config.toml
num_attention_heads = 7
norm_place = "pre"
init_std_up = 0.0187
lr_mult_up = 0.605
schedule = "wsd"
decay_fraction = 0.66
MLP neurons of a small language model. Each row is named by its layer, matrix (up: input weights) and neuron, and shows model dimensions 144-335. Each number is 500 + 25 x the weight over its row's rms, rounded and kept within 0 to 999. Numbers have three digits each.
Before each neuron's rows, "fires on" lists the tokens most often at its 100 highest values on Wikipedia text that the model never trained on.

fires on: " to", " sound", "-", " for", "s", " any"
L2.up1504:513479493520558540528514499501477533491502496498532505477495479558502512506538494438538506470535536509516508514498483449528478452513503480491472485487500500511511498463475529498487509477510517491491540529516487480512450488551496522477518477502522506496464496532513521542488525500492468523471489447508498510499483512504467491497518489463517470513514462476463467530458496504505474522482489493513522528469480503508509519535511468492533537486528492526479461480489492526487492537514467515465506514479501496531488507525531485505513534471500483522482477492489528528459451511493538503

fires on: " |", " ", "%", " .", " New", ")"
L2.up578:517486495503511524492511488498523481502515509550498552466495525522455521478500506534499502488511470521480516502520537516476469496500495530487554488492489529470498484506509522483546493473543554507499526479478461502506500513469471491491472530497455510514523473459465484521484526492494508498463494510466497504467517502492467503520465468446515460486508497552511471523505453522505509514519501485501506502485518447524546495515495468447467462530487527503501526499508513499525478502484472522449541542495517468483477478509545529540530496503493543504481520498522476501453475496474426462

fires on: " |", " "
L2.up1098:510566508511530550524496494461492490518504454495487540506517516475489502503520520472486520511456449503477469517520540552475516512533489487552478490511531520520513517502554521485514515477500526507484490509520484434477501559489501532504500558504468515492462541485528512515532474485495491494499516487544469474516481534461491517504479507543520520491529522488533460482525539492498558532511489539529516452465484496506507475517448502519485504527525511492503449500512507486492497462496456521500530511517501535505495502508493538505435488507487513555498481527493430480501466535495506522

fires on: " |", " ", "2"
L3.up787:473480517486475488527509496481456511471510549525463506518497516468507472531523510479504517504561476518511508535509473478507479501475489512543520531517452465478494491533492491467494481483501472542485501482513453466504504483519537477516500545529500467535489514490453439516509533509513501444517514497454485467487504493492499537470523484540506497552473509517468521481432499546483514537513482514446548504540518469496517468510480502491526481486510494469533523505452549502520511535494502528514528473484507479551503546521508484506538533537464500505490481532502510528502546527502479567

fires on: " ==", "==", "\n", " ===", "==="
L2.up1563:514557485537492530470503465495484509522496530501494485553526527536504537480472473506544501460546512532476532508478486512475491501543493517490512499505482482539495531493528512498512528510505489511502574539504487478493456498527492505518501490520525484499530506508487498503450504490515459496487473489506506479409505514469526491513484498532519473468495512496481524483499544447494499520481516503498484482499464485512497464453545476472507485547496491513488503540468531469466448476472523536496471472499467513480503480506525480491564495497534539496497542479505487473513520474488495501

fires on: " as", " the", " between", " of", ":"
L3.up731:486499497500502520469488484484485479512513481515447548514497475526501467506468527499494513522565469519545539488500534477511515524489503490505485500512484554509528473518490521487475490474455507461478474508521476487500551546455470452473523505465481545528481513511504466512515517566514501467480507476499467481516545529508492532551512511476535472446506465491495464471481521490501480508557465510489527505468487508456475523534526478504499551495521488513498495488451512489556455497482486469514496496547495493515497520451528449502535511524478524477479476470464430497464525511528527493

fires on: ",", " as", ":", " a"
L5.up1253:498540488483504499504507523524513502547463466497493506533506481466485492518479419451479487516492433513520472499505519498536526504508486508470507510527477509516505509515506525479535531498505478489510488505485523525500513518541529481504523522480508526476479488458491518511495497511509516445468509481505489531487523529488480555548506540497529462525512512487471481481477532469469492476543509489521508476461462467533505505496526502489474526509478498525525490513484454516496477546507509502544492479511488534469517482497456508530516510494532546492529489502408472511502530464494477507

fires on: "'", " the", "s", "-", " have"
L5.up1289:548469471514515509513509499496494521502534490491499533506542509522541463503481515488515494502507491516510521514502482458508477539488499468535504481497531504513506459529485502501454461533492523503483508488508534485484468478490514486498492554510525476479505502530502477566485491497529517500508459541467560528475547492521475468523540481503515509468506522534494470568491454456481454540500493492516475495510481538553506529512529504514475498466488480480478470472510494506481514488522541543517499535491483508484533503575511504495528526488504491531474493533504494533518498503497499524

fires on: "==", " ==", "===", " |", "\".", ".\""
L2.up643:517519502521501500495537500487564489492478492504512500510522543523516475474535483494523555507505489519458503503511483540509485509500499468465536502500493490518507539488497511497511516543499513481487537538471510496492509516488518476525532451512571500547513516551525462487452517554529443488479500505475494523465513490481469490515484479544505521483436492497505545495488510516533515534511503536469497495515508538553466489473517474505510528547496541480497486423555501474470495514527502497514511492485491532510526513509501496486514483477481533482521511515505472513502490505475539532

fires on: ".", " Union"
L3.up915:481493540502487508513475445471497529515522502518501538489509552471508488542476499460499487471532487457481472543514480507507472485472476482475504488496512526551520513515523512459462475483540521478491476510466549495488474516469490496491491473467512456492499501483517486511530510534489520540533494481467507559563536494523551477488476499491529508520495492462447450513533516464467532506496537562491528490525513510534497503491481521444489496495519461502472531448481491514488515474482451519478559509513484490478528488480479459513517569439477478525492495508500515501464517517480492508

fires on: " |", " ", "1", " ."
L3.up302:483490517507518511496513552510497480496472591527476513462518521487484483508521523491504553501498506521511473453530524564502492496479507444487510506485482478481485533533477528486524502473514492518464476497502485544507505498519501504494504494502518509465506505487482478524475511508544539503476555545453495473460473516483473516530474508504490478473499494514517528464509533503499478552526521477513517475522512467514513478482526497487469454498506566503476437519496546503494490492490449557532516466506488519506511490489508527456515475501469455497505512523490509527441535527506479532

fires on: " |", " ", ";", "–", "7", "5"
L2.up1392:506525476518537457523508498464476492505496524515485517489508541474484513513515498520475546508472471523501514478536512478500507503538497538531508495518518499480525468527502538446474546502519522529493527514515515571546490509457503500484454521544444484512514520480496493519490519529478555485477495494457474449463526515494482542481510515465518509549513524560507452474533502505479486507552495522485516494548494463508521476488449500525484490515523518479473470500495549477549452486524473538520510492508488504493554492501492505508497494508462511528469487496492507496514505495528468506

fires on: " |", " and", " ", "0", " —", "W"
L2.up568:518499547513490477491460531475528510493481523480505535482498505505500492492514498508513509527469499537503496425546469556517544495503516499446550486493526468503463511490496494459489470531477521508521501504510485528515485500462508482533474479505491518517504492472532500540499542541512512491496505510520506487472519533535503505530525468502466473496497557459496432493505476537497514483552531495462477515512470510485546487470490516504462540510504534507503507480522509524486515454496506522464538514516499530488539495502517522519513470512480524503489512480518499485472497482489507513